Part of a small language model's weights.
Size: 16 layers, width 192, MLP 768 SwiGLU, vocabulary 8192, 9.84M parameters.
Training: a variant of Adam for these matrices, 559M tokens, 4268 steps.
MLP neurons of a small language model. Each row is named by its layer, matrix (gate and up: input weights; down: output weights) and neuron, and shows model dimensions 0-191. Each number is 500 + 25 x the weight over its row's rms, rounded and kept within 0 to 999. Numbers have three digits each. A neuron's up and down rows have the sign that makes its largest values positive.
After each neuron's rows, "fires in" lists the words (lower case) most often at its 100 highest values on Wikipedia text that the model never trained on.

L12.gate310:527474525507496508484499512503529516484490550493524511483476513450432526480527480537476492534521491517482520540503512514531488520515531508484479486484493530486524507510447503517518474483512555502482539491508523472478531492500521485507506488527522498443519511523556523501477525510508485498454473501509487521477489515503462500529519559499500503528516499506453485510510474470481509458461516524475503518472439538523482523497485477509489498511478508498489514484532444519502485516511495493593526524452533484534480538486439504519463476545491494524491509533508528495464475506493479502
L12.up310:472467508519482523498455527526476504490505502510494547474530517502448513501511488493464544515515509551490483543503499513549466470466520492489481460527524494507517488509465456503547486466506472516484503498553537525536457502508496427490513511526485469489494488528526480507532446518499501478497511511466540540492485490495485455498500504510452503496490464523502511499507483499517488488525485444525487505470490480556509491522508541477522515521485490471502506470519476550529480526507518524520493515473477494518514506440493450481499491489464504523476526481525481483534569479504474510
L12.down310:508457497507507548502483506501488478492523483525494513462457517481516489483523523463505451519506446526486470493501504509519494464442516469421517486607530482519521498463493463538517501494542531482487498486533507475536507500493522458514524491542503510493479508484497494467463466487480482491523469512481489508511401495483499503468476507504478522511526483521496493463523515508493497489519506457552506492538517511510527482475485542527522520477489517493488507524523516507519494533509523522475537483514490482528484521498475516497499521515484491528520519513519485471535503527479464524
fires in: "as", "a", "of", "appointed", "the", "elected"

L10.gate83:521485509446545507497524490502467495506499505547522478507526497515482518515510487501494502492522460507506492517473518508538503476491492489511509497499581501493536487538494471439505481528542535550528505491528507508496518545520494486469507544532506480492503492501483500483540498533457524540498470512513534512495551530513520521517492494491501512558497506464482473504536445480508526528465504493525478517532527518576505503470529519492506501508460483482499476482513491527481476482505531461563509506496501495494468481514539518465497511466454494518487516491509441547517487511558499479
L10.up83:500520506449508499554492509552470482509545500523485499470500547539515548501503470548485493541525479485529491480505465488459514447479486503532517469493487514467533463513427559479477541514471513486450531461464495522490479481523509497510513476542476477500470468530501525526477451430527498491521507484480518479487478467499483528482518493481482516481517466481494525494524478519501508504523549485514483504464524478500482501489505542479519507464495501483487543467463495437530509514487522516498510472526487493509519492488495507470505471483501500472508506523508516486517513509526501543
L10.down83:516492490470454483507517467487521487483434463476474499497479473483523500510508500503487504505483499512513545518507502500542498510509534492506509547439482492471494489482502525515467491500500441448522567494484462506496488473561506474504486521477506508511495530482525537528480494496501513494481488521533504524494596508498493462480527517511484494511478517466511478498535528464505501509503541489518479494499497484504530556483495484479548510455466490487466528464548505500493466470453498497507484527481529522484493515497485496558482517441536505488544493522498510525511519451498495519
fires in: "in", "of", "a", "the", "to", "for"

L10.gate730:524447485491541489466463496474489501551493488450496490477460483473498492504454490511528504492546568517474502540491486536506482471511469460513515482467496490559459476527511493513489509500470451454475521482524483549521497504478457493541485509517531503462506477516528525459502477491542493496495524498513481472517513452478481478535499503502504523520508492521486496496498531512512495522507518501451493516503446476473482509538483498481519475471547505478526500499472523467482521511509526482517503507516461509484509454530499522532490501503552506553479446524500473479504490527545493531
L10.up730:548525486522443536492522507475498456473482539561491531510500535533524528438499527548513515505520481484503493517476524500496462503523484507488516510461441521501487524503489505476523541471504521510504482492501520533491530507533482500475552506494496478499478524520491502499521473519514510504503532483476463511486487477475498531516534488526520486509500524456454512459503552455504474476492476495511462532459480477459464512502556474517518485507513521558486488471519561496466511497510496494520497494499497517433475504470507523524463541501484458470504505483474525491514511482474506511
L10.down730:486491541528465520496498494533486508501517467510501485455509501531500498484503477508463486551471457508503522486514517487474522482510535514505506500496474483501521482444479530503484518513504486524465499513467522540549496477498537496459531494511426517507535474488457467472491475472490451554517502489496488495471523521501512571554524510491527502471501507561489510502549529529493495500504472511514542509472512508504529496458469478475510487483478479548505490528486479485531488526521498459467493536510548507480527549504520499507484462524532513488494488508506436491494457507524473491
fires in: "it", "he", "species", "also", "career"

L2.gate307:542528521456519507474487497499520512452489515457503510504535532536495497471482527506521457555470492471499503546503532544503507529513488501471473512470495549456507507505479487508505521540484494531515512510464488456516536494530482507501482545482502465487523529492534504511496464479509481499487512505464566513477525547520502486497508489494445499480508477471508498542508469507481549487481488547536497516484530525500529499454501501448536485487464548478480481554492530502484482547491487520495533467486508536470480487489517498467489539526488479529512499534481463473479509498539508515
L2.up307:511506476524551483497511501466516459477484472486522476548545515509517499532462459504490530543518485501488498514489473498481514470515500516473504478461479484466525504491533490489507519483489499454502533499513526530449472531505502458492552474537493502510483501508463493548512505450501502476529478465475498504481516507495468452518536483491514473508513517553508462492470556504547489447509476527500438499477481525513524523534512513462481472525503528518533516486516466505481467503552513512521463469508512548515507498480530489477441526491477526507507515489484459513517494497501463473
L2.down307:468527462489493494491493443481516482523532472528472507516537469524530506518482495502499512542529460534506452486534513476520491475511480505514504554477443488514472478481461500508481503507507458508505507495480472518476494476455493472518484492525535497494458455507498506475503482532497487494524542492503495521488479535494508482520519490459508468511517520524523506501520489542508480507509484526461466509543484519471501509476510536484540525466514522517542518467506453490478509516522458486473475497506553521555495498467477485504447544548536552487513491434477505524511486485543506498
fires in: "on", "following", "0", "trolicaphyllium", "to"

L9.gate574:517493495522506542535468510536456475483501508469461478501511518424521462505493472489490531474501470494551522533466471498512525443510450509512497502474558500501471495517507541497511508538519529524466460496500513490511485498509492513501528496496522500487529542522535451496501511506510483499472476507517504463451531526507537522483487487484518504484529488524540463469468527490550512523521506497533507487527517527509466504495529507550520500491497453509515501504511457481539518526475489489500463533480470500507492493485494513499496521507473479497472454499462511506438451546454531483
L9.up574:535486512525516528522481486490478505499558487577567501486481469501537541492523493489508529519470498487500509491476532527546531505504502509491470501477503507527550500463466462529512472487529478491501491483491572519466519502472530488484510520497526482521520531519502525531520495491480491530530501465504538541529503485480526466511496512481505477509484520508570497500502485502521471497512520502493523501513527512532471519475487572495496515471496492488524484518508453475536487506509534522527495525527463485442485505531509484478495484507457495545437504488472466482497533518512514540
L9.down574:524513487501511475547534470489505477499552545556484491434475466511500504541502507481519499542536478510509473477492538465502524533488541539472498494488513506552491531474491517488503464502486488512511547492471518488485531510499544564487532536514516513506512512515506504530512533565456486494470489480516544470521474488497492521492469503464480476525484481497510522499493505539504467494535485496504491521537559452502456505513509521481494485486513528488511525546526471529488467466493526511526542474471513466498522468488506525498509453504513455512516478497491470517510470513516488498
fires in: "on", "along", "above", "off", "offensive"

L7.gate420:503546469504548506555471470491517491516514503516469503502531500469492504516470512515480486502508523543524492512481504497552485515549492489541551524481518536529524487489524496497533525537507510477549564513510473456502491521511497487527468511492503523473513546503496478517469530489522472518480503488510482502457518528444489521482472518493504480485524451482549504510526495494521490543479479485545496497505490480539493457464548552472475520484565517487506501477534533484509517520526495516544524483474510484480491501517530521469509549495521514473535489505530494502458527505478461502
L7.up420:544474502483466514487508525485503473521496464488456508489496489490485465485532486528497502513532471489505492494541518492447521503508505472479496495488515502454537527484465513496487530537508513504471506447484527511476472523500532500555526482537481508505519511511474514474532536481486552480475535496478490495517488478529508517479503513498526534514476511525507494474497458483469479526538535499500518535526531525478458520493513500512501482513451487493537568513505505466468522480494516466493571552546494466528456477561455513477482488471485486543493510476460512495537522515480478498
L7.down420:517480509545509537513495481515548474529512459490483474508466515500515535502509464493453463513510463473502473523512493472501509507474474481449518520531522491494522482453512503528561539529497478488499529457460510478491463485510533490457482488485492472488479489543463497471496509515525491489515492455511494518512456469542537498501471473499502513519489496480505509462525502469466506516502513490537472533535533515513516490433522529514521481502459501504468533539500542516567472465494551466492519522497519467540480501500504513459504490493483530477499487455482498530524523496467489508
fires in: "for"

L5.gate662:502503514494555479520514554525479507489451511455497539527496490450531519507540518483483481477531498485507514471509477503548511542513515525501479492520533501465489485508532486486482496531504494481490559509457528438491498508503547489495529525539461511516487476511477503482490526476475501482481510490501467536491478508492501459519519491527492497511516497514490500487493510512502487504450515518509474511490451497522519458471546527519496509504497516467544535507487539503541547478552510469473500512516494503547555481541534527494533498533508526483441519477477479501487490507497454560
L5.up662:497526470540463472495511502493486504498543477495503492503476493467472505486490528493471550513517551506482491511490492552495536481502515491472513467520515498527493493505498553502522499510505511460467487518488507514515487444516524505518536504486476495504490481471530503481482477538497504562501507564452500496468512516468509482533489504523471533491470536535510523508536521454509482493514501453502519541495471487507519517519475523504477503476486536513514508536550454513510473488456519506546502464496536498486494574499498511538479500512481548477527474459502498471465583511487509515
L5.down662:537482525463488499515489515543524525512532483529476504443478510486464503511495485491527512497529523515479511492510493518498506517490508470535480500589509440545507524463521529534488482510501503486535510523455482504483489494515542504489452492522495476511464515510506476479548453497553507545508547497491504479490495523466531504472507483485493500522550500498499519465500523464511487483536511486517543494509485492483565481490499527499519496489502545493481500507503526543523537536503509477543494491464515521487457514529475481508511433482464461486519481497483516477516525505538547518
fires in: "to", "as", "territories", "countries"

L5.gate308:476513517481493469498494498457495542489553481522483524546515440477487547513492524471515484494484427484545503451495501446505476481494478490506535510494502483497503542490488514489464560551498526522536496517521510487512452514481474491502496503512489505479516474504520497526499489501495483494534524470521474519518533446503484498505456479491484513504457477512527476515500467501473493464471517510503533504534505468556476510494505508469498498484499475491549517511507451518524513550460445491470505518463511481503498492524497436476502501511478497481479515522504509434513487479482535540
L5.up308:502490541491519495530526451486491530489536509486503505513532495503468500527526482456487471518470480497515472511530469516499515458484498460481485513479495511496453504543496509491498495499520491511503465511485512528493535481534464494488496491526479491476468526501470546500550468481450539543513515533543487457525481487478500477499461492480480464516517462469496536483467450509517519487513525486522503493520468551563501453527480486505486496500488518477505513520469524492522488518472469534482499498504436498489522466533525470530474550484487510503506542477538465499473522463444521527
L5.down308:531537496476505532541507508511504525503521493448503504469521496484496531500550542480468496502497479460494472523533511578509511483501517470493503553507508466514495505466434485527508489504514501478515463529505502512521495508498480511478465519504505503519488508538473495482503518526493515513515526533527525487518408522528471494465511499494471460481470488466473511459498492476559456492505531532491528476499494488514518516507482544560533508508472441488478460531540514488516498512529532496490471501519499489494500490495469483521500513506506503503489495514496503498487553486458570522
fires in: "early", "very", "late", "original", "future"

L5.gate262:500488495475520468484452547449475510509462507505496493506511512495475527525501520507483507465472525519510489546492478468495500512489539545514479483479512533495537505461501477523564520521527512483473504540511503496477516512519502507468526487472485531478531500477506516517468498470493486512512478535505499538499504499492455556527526518514524499473503515461494478461525492483498459475536486496501462558461522512525548491544524539501517531470473524488484506494471493492508498468508541488510530505529537501482460418516482483469485572517513504502471545471515514524453504494499503501
L5.up262:497495493480512486477463474490459490455476501467512505540550503500510499504471484518514532506510525534465489522514524487455483502482470508520524448516543499501513477467508460459527461538510552511505480500512496541518526528497539519458490506511498480482515462491504508532539494541511493521529488550503478481468508528518505513513489497484519463491515516455490528532517434502495526534538521524495528557506443530466491509504467471508501530532510464500519479472462525465484475506518486522457530514546489531475504512485479529539515523520505534485469495513538506531478502505538509478
L5.down262:498503491476511520517463510487492513467479512477476475485483506536493508463519507530510518552468470547526508484486506463468481494561460498532507526560532467469561495511496492493515499504509505485466479523510528498508473513486498526502505478511460475481508537505471519520515518460512492447522488503486543545541504529518484514486515458532528453499495486533469461504507457509483470491523512492477540473471528493473482503496500509520502496470551502525539536477520496527489481501514519487497507517535495520514463476527470497496489444563489545537563474508536506538500492475506506494
fires in: "a"

L2.gate250:564452468469481479510528530486474546510493489481459496487493507512523516466526491508555485505511503540495482528477520478491570509488456538512525506499516525522499466474477491472500515493527532498455475488494507438465498460474489502595480518518485520492493499539516468458542493487514510450525506540467480516520505451518499524469487491498486500522529489538490482503476529480460501513530538473530508457486479461468519530499464489477533512511514484504543472493516506469495488482519485478483512537527470514535507497530491487536500518496468497506504477486519507501516507487517487499
L2.up250:494494471505476476547505514522485513490508489529517518535549476460554524469484530517512487507501491513517476513531528519479537458582503477482521506486511478481498479439536521533499509492485488492470472500521528455495519499499498533483509506529565501499485519507482527501488522511546515526482495546519493531502496536546460506495501513468476500485524509489484461515513442537495504517503523480506507445503459475504499507518494487497535499520465466440465499542490514457433498516526473519493493526465505485516481511463502509494495537536512512539535473530521516496493517465493509516
L2.down250:490482470517492506503480485483478477533513485560501533459485498516435564504526476528517500489471489507474496511489480501562486493473536476481541514523523548539476510531533478507513535516510524511529528503453526484547474514534534492491490472473498504464498504485500527498472472488496532517484488515458538502482472482449516533520495506487475515526478482519462501543507520479469461506453483485551527463499529503541516491504520501509537500439479537511473511479527514513508490532515512467471516488481516473510497539505515499491511484535469552493517549508480521512512516525462509498
fires in: "to", "of", "in", "between"

L12.gate8:478517492483531531496491492507507502495538471492486520496515510517482526514523486496503512479465521489508468514487487493509480497522466468493467519492515487444508471499479463531546525509538491495487523440530481490475479451489503471549498478517461486491485494497535501503516485518551517498510514442551449506522514494516479501492472533452536487491514441520501515480553550523496503437447450543509482522490476472488478516496524547501466466497475467475530466505515512502501490485551516499544509504478472495509506521530492459522494504489518517485524491513515509565490505542501480476
L12.up8:529493498509525475501519445489512494509513532476516502469499515492509518509519532490504466484531526523463520519538511519557423485492493520494470519509508525480462508543470466526494494455528528511485516513503506481505504523484487547510483479517542509458518531520534498531531508436470509488499473492535483573490516461520498512468505468500487487495462516459515441517473512486494519533493519524512491473497467492525505535521540494524524504477461513520474516490475532511504509468489480483533522477495525499528499495537484526489485462425491479515566519509510481523494508512477464504
L12.down8:459501481517500482477506509505544486543507460482557507485516454501475470555491495524500454529542492501503500540480460523472491489476498530471494499517457521500497471510535476550505480465540534519491486467527513493500513501503539468513507498505501494489470461497511509483524470485526558498505499504489444528519457454508479504470474539470501471499498499510517517484486487481477501509513484556463485520555519515531514471497505506554506452473531475501545520532504494539484498498502493501509525525531524484494489535477540554513515487512493478495534524528489497525480495556472533529
fires in: "after", "one", "once"

L12.gate442:515459444478506486521515503489467524495535462505516564500503481448512458522497483507503483509476484502518514524491512574489487522512490510470485469470533493556479486503530462483520503486505453487525468490508480506490468487503520507515523522498498509492467495477520515518531508503531521537514494470476476447502482465515483519487475551516507533470471507526493449466498547505491503485512512542471498506472544501476504447484495528502519478519538523488525485463460543517493499462518523523504494503508525471478494495541511564489497526507500491532500513494514485518508503470440529430
L12.up442:516475528458542500513495528520476502500493539450500478497472494533510492444492483519512496508499452525511508534519554492472512539463480506516556501513472452549525485498502491490509507535517508501478487464460481465470490444517513514513542549509505522540504521498466507486508454506513500509495486503503450543498487462459443494536519449455477474524510492482519489528485499506521489512508438454479483493485533497514521516510549469509536519498481486482511498481499508549489525505518520517436509520515501521529473482514481511521535490496515496471517483489494543485524474488530490483
L12.down442:422454502476518516484479520483474462489530494476506512481509511477487476483533536476487485515466448528476531502522512479505485490477511501531512509616483493530515484474437481497510496546466467462492494505485503487514528525527522489539493484488463494492505453459500519513481499503511484488487466530528514505544546482510510534503500467532512468514533483519516497497515478511477453501538510495483493465513492519476510522494529498487530485467496531489477522501520506552526495493496544522497534517485505471473489536508469515507471480520483540533508482504490494472545480547508502515
fires in: "he", "it", "she", "they", "found", "had"

L11.gate163:506478511494532502504522550510495491498473531496483488505526496497524487518510532491501509509484542498495496529525525511518484465487467485515491486507540498424524515478517458500504488516529471503495498471499455507479500492496445491489523561542467513499492469582484486526503452419502517464525479486518501527515540492521492533544553452463512466504530496481531512508499513507493480518497495479521464501479494451514491502494482507468499486520468521526503483491497511541547518486518558501491466508491501495502467503482483536521465497533525536483514525535543520526505531491500510444
L11.up163:501493496520484454473485547488491520555508505515539455460516508467487496479472507512511478526470459518521529542515509492460513501498475467527466496488456476528496468532533468465458451519501547458466538512509501488505504528513515471496515479450479511486481519491465481462547515516482471486476462531463514526491494488545479516514473516513512488538499529558528507477492454501505488533503531509555491469522562511501487508500511469482550521521481480536509494504485470538480507503511478561497485506491500538483493492505517512472507475501486492488513538472485497522532472523498483509
L11.down163:509505441501481485500487473464495476534493497461504486498495506498484499481501438474531484510442497454474483482495504509521546489472467475529513508617482473490497495507501476484516510513492505504480499513469473531524483503498497511495509486478498524500511524532480474517497504473497481536532482519511549507491473499482535479497530478478489515487493521531523448479520462475491491539515468515536549549484516509536498535494486522473504522507477496484524505507523504469518490489505481518418503530517506550484520494495557502536495535491467474507554500521490478500473493500486517555
fires in: "his", "a", "an", "her", "any", "him"

L2.gate30:517492487503514489457504533479508516472540519470529501481525506515494500425517513523504484519488485508499541479474475479530548479462524508534542551501524501534551493532473498475503506531495525497501556479494497503518528498512507476527506511511498495514527503513476466533504490520446473495473495500475484529506532531472435455494475522504499526529540507523473468516472456522507492483476476481535478489495481538501503494479533501476497494498540498490465511479485518519529494478523535556473506550453523442511497521527496469485504490516527464479492536505469443503514454506503470484
L2.up30:501472519494516492514506508500513497511496466478535514503496496518483490507506505522510471512494508504507494500479461525501494494511509513516507490462492506463512508477456483493489489532513489511466487486482520564538501537527474526509508467508449493529483535465502513506471434502547515465510490491526496506522486523482462518573578501499463482524517510499486508484512503495511510506518495489507478509543463495495468561526541428489490475481542488448501467534506499474490498482441468500452496481516540499511456479464541509496479563505488531534485505511527529491496547535476499524
L2.down30:498462494469528481457530474447561533511499459521528517474523506502489517512516470521504537458486494536485497513527460485511506477536481531478509492520495493502469469494484497485474473498490467512514509532506547478493532471510544510476493484485441467500533533451474521537502489495481532527494534490500508524492487475503485501503550445497502484542529489510497496515524482508443515521486498475556502479549470511480550463487473530522553550479512521464490493490547475530499476525520470466474494460509476482514471510492509476502496516503539525463495516495476482513517482510497510521
fires in: "to", "duport"

L13.gate541:549505530498490500492522530442474496488525524533463463510534488480491482456486491510506453487507501563493509498489495509551477480538518475512535478477526498490542524509465502508492508489515502482556537521494513492541530526515453479517471497489510520500496495476501484510519485530515484514557516491514552464540526480528485460539471467475485515545511482499496504534535482512481533503505524481492506521470534507491533450482468468495544548524515519500509487530504495527485538554522509472527506502524497519536506495518503468515457537488490528491471467479535486488454496545517496486
L13.up541:477468518531464517473480505516464482469488491507505465550537499489467541469488513533462503503543494532506501519484508515529539503515456500487484455505524487429523490474502476503544494505523481512508533503541478487540469520478494496450497506510487491464509509465516515467502510534495469476516466498512522484527496513479507498481475481508460502501516443529470476456507479495452462473496532514529446502497526523497513514442533550508505540516503491517498495513535481530508504495555525551501537456510501526505522481538497487504502482495481492470489534515518505485564502516513537481
L13.down541:488478481509514482502461505526490490538520537498527506560516525497480483478503532482533481502484525517480502495470530503510525505501462483459460495588541501445552507482513456495512485526496488532509490530523459537524501479514463499493560506530496540504507524491485526497496557549517478496494459506505500500518500500518497499499513493515486416473509464529485541502496514474433483474510487527508516517490515497500459491462470548513516509510496456494497536451508489503509500481491489526502522475488503525485458515529514487510474492542520487477539502504488524499477512493459530469
fires in: "a"

L8.gate318:447500523524482555476488528472477515480598514532465512508487518491514551514533505498480511517456479531477493460476522492504450489516471499492527480475508509520541512476490492477464537474506488531542525493487522467504480534491476492479509523509477512523559488516478485475492523492499498484482511491505495477516466451520512502478485567498488510532561475454521516453505514498519472484472515485482522541518476517498510516484496514523499506525512480503502516526517506542547505480527474527535479504499489472527501489507445482475512525493517456536480506501527473506535521508447498496
L8.up318:506489495502530505531489495470528513542484507510469515502508465478479505502508494511481507497474482477535512502477482529514464513543492509527507466500518513516511526517497519495500509514501534451508559532521508515465456494505494522532535485545487492529542530521511467517497517478487484492499482466494544509475474494491447531506492474482528573513507475487527487501485478524488492496498581521490521495522472530485468490491524518509469489534502473479520484499506479463505512509485533481539452479493474495496504555530526504476506473428485524511481433483472538548492517544494447460
L8.down318:527511500500549510467468474490510470540470476547492472516475477511474504502478485499510497535450454493513518515446502487518476529489488491443535523562505489476467490506532524474517526494487510505491551456501519508519465498512514496488499502505515476525515513502471458458463529464517482503500485474462498523496450509530496521486490512491513526501505454542534543497519499536487487490534467532511493520523478509497512486512489520477493457465516482453485528493525466561526491486472518478510484532522509491485516530495434488484535486460508473504532486513477474505510536516443465526
fires in: "for", "by", "before", "of"

L12.gate208:534505531467498494484506472509486498437514500464504521487503501451508499504540476481484497496507474562539497506495453479513449528523491524505497504481518472505503536490460540492503532501540508529516514469505520494540476505532454533472509480524453481503490545463505531505517519523501526505547476504490503520548512445539498486557525507480472494514509492478465540518513495457503468545521503499484460542480510537480496526515453529488458510498479503447493519500509501491497474493475515490530551497494527528493500462495571522476488512522527500484493510528510516466490488524502533519
L12.up208:502489490475493476505473515477476513548506490462534466472503497539458479486494483461511464511512514494455499487517490519514508488459445493503459466515482436510531497510499476505522478460522503509470517506517489511508510544497495509515508466509463505496519457465519503491509459515536502506527497501504533527546513489480517510487496479511511442553512514492510478463486464489444530509495520499493501522530562516510551445536507494501541518530489481488531472505536505496502514548514532531528506480522463561438508459513483483501496530518512516476461458528502512486499505520512511467
L12.down208:511488502429516489516524504487518519471466479484524504516481460503482524522526507526487502506491515502527513512537511517476497491548480529473475499436488504487534474469479508468477504489531551496540507499517534471512511535490509513510561461521511482504506537465490505479503502471506483478505474564538502501504460488491468475499516526508470479500503513481496508471542455499508513448475530489521476513476539486484543463526468571526492548489499447514492497489497492504509479510511472494528509484529535485548496539495454462505482485506515474561494478535484480499508534509510540486
fires in: "a"

L2.gate185:517469504479515506483462473515530457508469513517538527474489524462473521505480510514518534502497509489498542526521472468511501536510520511564511485512473452504513483490451481505481489508479485548516545488548468511499523478447481514544486480495546480524464480521510464491515532505462491516505491504494473533441491484504490484530517482493461478512491480507493488457504453503481452502559490536531477504490528557483500450518522515503501525497487503531464511520524484537502501501520526494455456494490533456512515480515511499527494497481518527535485488472532540473465509524461519498
L2.up185:523499493536493514495481519480472547493488494494483516489552494463486526480492464518470502463480487491453449529506474498476424476468463508509547481473485530450476488505530472538531553498440501542504501528519494481494528534509466481492516498495493483505502497463495491533515505517546490506541513476488473492516519509534509487485491491499485509524535516462513462497483452508504495498521506534512466478436465530542504473467464499506490483532536494500511532459475461532511519493530534531494519492481498513525525474468492500466436499478462498508477503485485501496475527476524518501
L2.down185:547505482486517501482482521502490496534488519519478492503490492468533493509534509522504523515535521463473529488503456514472487482516507503540504480597486496498468505487478486448489490468535444489477525521537529465500510508497492544494467488511489489508541479523494449521515512505486510498542522532505475473539453492473495505495503467519459469500471540509505485490512497494497497495523538502563504540511545527490472529495495468507484521506489526513437532494491474488509469498507485465455476485562481443462474476487506510482473500504523540498511508473531484511491471466460521509
fires in: "he", "she", "hannah"

L12.gate485:524512515454473478501510481463505478496502477512519443510529487493526520510483500547497460515482490523530476505500494465549490467496509479505452492480492479478518461497503492534528516508547499520524520492539498523499475559509525531503544485517509519455442530499507525521511489474503515482470520506499504529514504516562449484457501510513441490493492477494467524494506522460459491477529481506483476540526520491512479516459464538493514499480499477487517496514547478495483508525501491435552543494459474500499494471494493487511500531509464487480498520560541476531490514502539529482
L12.up485:522470486472484460448459517469447504499468505494528476537498494498495549469504499469479503467520521514550495447487516557472503474497472518557496482498561537480521488502507486494485511519487529512521527493506479474546460544490517498497533538490488508510518533528488492550507503469498500504509461479516503510512572482516524467519518478531538505485466470528501471531502448487517534526543494503485482517517479473517462519518470491523503474536471536475537484537499491527526537488489469494538510499541498505487502493490493544487451492487487505491491488531489479504488505530495473502
L12.down485:500465495516489485490535479490532517480522504518505490487519514488495489504499456536502503509509494552547487494505483482505526491505484471482501475532464528500515490511495505480516509486526547482521474531516473529517497528499540515524552504486455511484498533492469549493503498466544543489521553495528495485493431491497520506508492481511504486449453494513490528494505487509429500452539553545569507545535498478488491508486474554476523496512529510458514495472523488466483494514540462509533548505474516482514498500519482490524520499550501482440474472523516486498479507483522489507
fires in: "a", "one", "an", "1"

L9.gate183:512499491489550526500481548481512506497511533467500462486524511521520528479510512519546492532510498501466483471542499530524474505503502514505495465495483487551547501495505458506530487486504466536518506425556493499491523478483454451486470526518491492472485519554504523512525498505518535499511510552496475461508483467517485474547479507485471487516513474527538484470478492460462497529532520507516517509491435500531489485529529537498471545518496528468520456508489508528534499548505468516469475510508476495484493462516510498510471535453516516514515461514482486499490510553493490510
L9.up183:528516493535450555483480498524509502533520504510506482493485499505508546501504490526511549537505539515469500531477526535498534514467451508468528489510492491471465498527493447538488514443459493498438502525474525479516481479490461503518513513489490480483462508437493504470512517471535516504498545482502478465472508460511542507481493454461564522480543504496511475454505497484495502517546508550507541513486514534504497475501514512496514493455487532498458485507511495478524487518519541514499486494530482456466475495521461496533476510485501512500530473466508467469505485484507497504
L9.down183:523471502506495497503498485541467510551474478484496521499487498505524474516481484481482513534489526502493518531472516484498531535505496533517500482619518550502480532445509529519511503483433477510458494515498537529479484510508509509537544475507494498533508502495481477499476466482513482548523504522530527476517480528516523541515502495507502497491519503484456495475513521499517478507524508519472441480469520496515478491477535487464490524473522528545518472499475512530428480504516509497479538515517523498465478470540492496490458494473512468493507492459506447530521500495508505530
fires in: "she", "he", "they"

L13.gate518:529475489464517496513525478512490520463510519495492470491500493509496503556489516510491454520494510533457528479477461495493509456484499508443535472502538509497529482487453481493489515501527477533430557568501487483510498502490493480528521472494495481488473487507493493491531488501508482509528474484527464503519524449494504471512530522512452468477523477532539487528508543480464496503513526507488478509503524548487501480473448513484502514518450536456546490517479508502505523519531506467535542446544516513513513464540464508507472468474502518484515494519510533548509506505518494476
L13.up518:516485508506528459472456467514487499538536556527528517549477520472558499477539536473487487498519544502495501489474490517525477433510491505519442494482527488481506437495484461482520478518495500539512483513519503544509489528514480532503486500538490504529477503474490457522516518495501507516499475533507511523498529516505451490492441464500463505506504531464525476479524520474454481511556519517531495512493501481519482494502465521524480547507489533472505502506521440498526491496525488486517549502526463487509538457478474492486486516510510482494508477536520521507505534509508487450
L13.down518:490509449506470503434517480517481497488492558483471533526511531497464513490531519512535488520546494523519464483510508475503490525534514517513456470563518440468521488497508497475505473448493511471510518518517493531491480529504507516459501492499497469502506518488515490542490490486549544506523444555514522497461413535456509488508504502552489487476485521511528509498527490511481502496513506511481478502526525510521473500514519577489478489513471480528511525518516448500495464520500502496544508500481514484508478495544466496500475516548479491494502465512496489476499480502514493473
fires in: "a"

L5.gate648:527514535511508514500469488510503468498515485507484508509508477513507464475503477523459537500484509506483487525509505464442544442498440520515503515459475505522524541515462498509448498501510531477475498483482504546499479504521503549528481520501490489507518501522522495483512546508477484525502506524497570485563497459474463504515518473461504499502515542485526523471486479451505495479494518534523498499552495521494530521479467548496514509459511520496531516467499543516560505513529518528493475491501521460484486510481490502463497527508492521537467517508485510547535542528496457454
L5.up648:500543498470462472490502462497479532494541476460543478537469523488442483515487519510502485529455493521494550489523501524476536483529498502503516538491526484512498517484459513519516475507497492517511460497497491506487451477544515510520472523441531514499467500491528467479477511565494523494493498512552493523491502501525515484482502501515516477479499519514514488482496533555496521510530534487489524494483494522536506513469518518541533519516471497513521528494511475528489524479473540487478522480464497516509507462439470508452439503553476524539527471504503542463493485529478512533
L5.down648:482518487497495517526489481512519487456527533513513497490450485547505509502501501485528517524479480503477495511506505497487522525480539493486521516435516490516503477481511499458502482538451508478571467530516518537494489494473491524523524489512508517489480533497485486541532506541471492504465472469537539519480507522488545477482490526511506497519528523514499490508504519531434537500569536489483484529512510510439510556495502500501492480518505504491508516477546499474501459530482511497476456480471511499477524480505508467462431461488540480467517446459481541518494485497487488489
fires in: "on", "off", "along", "offensive"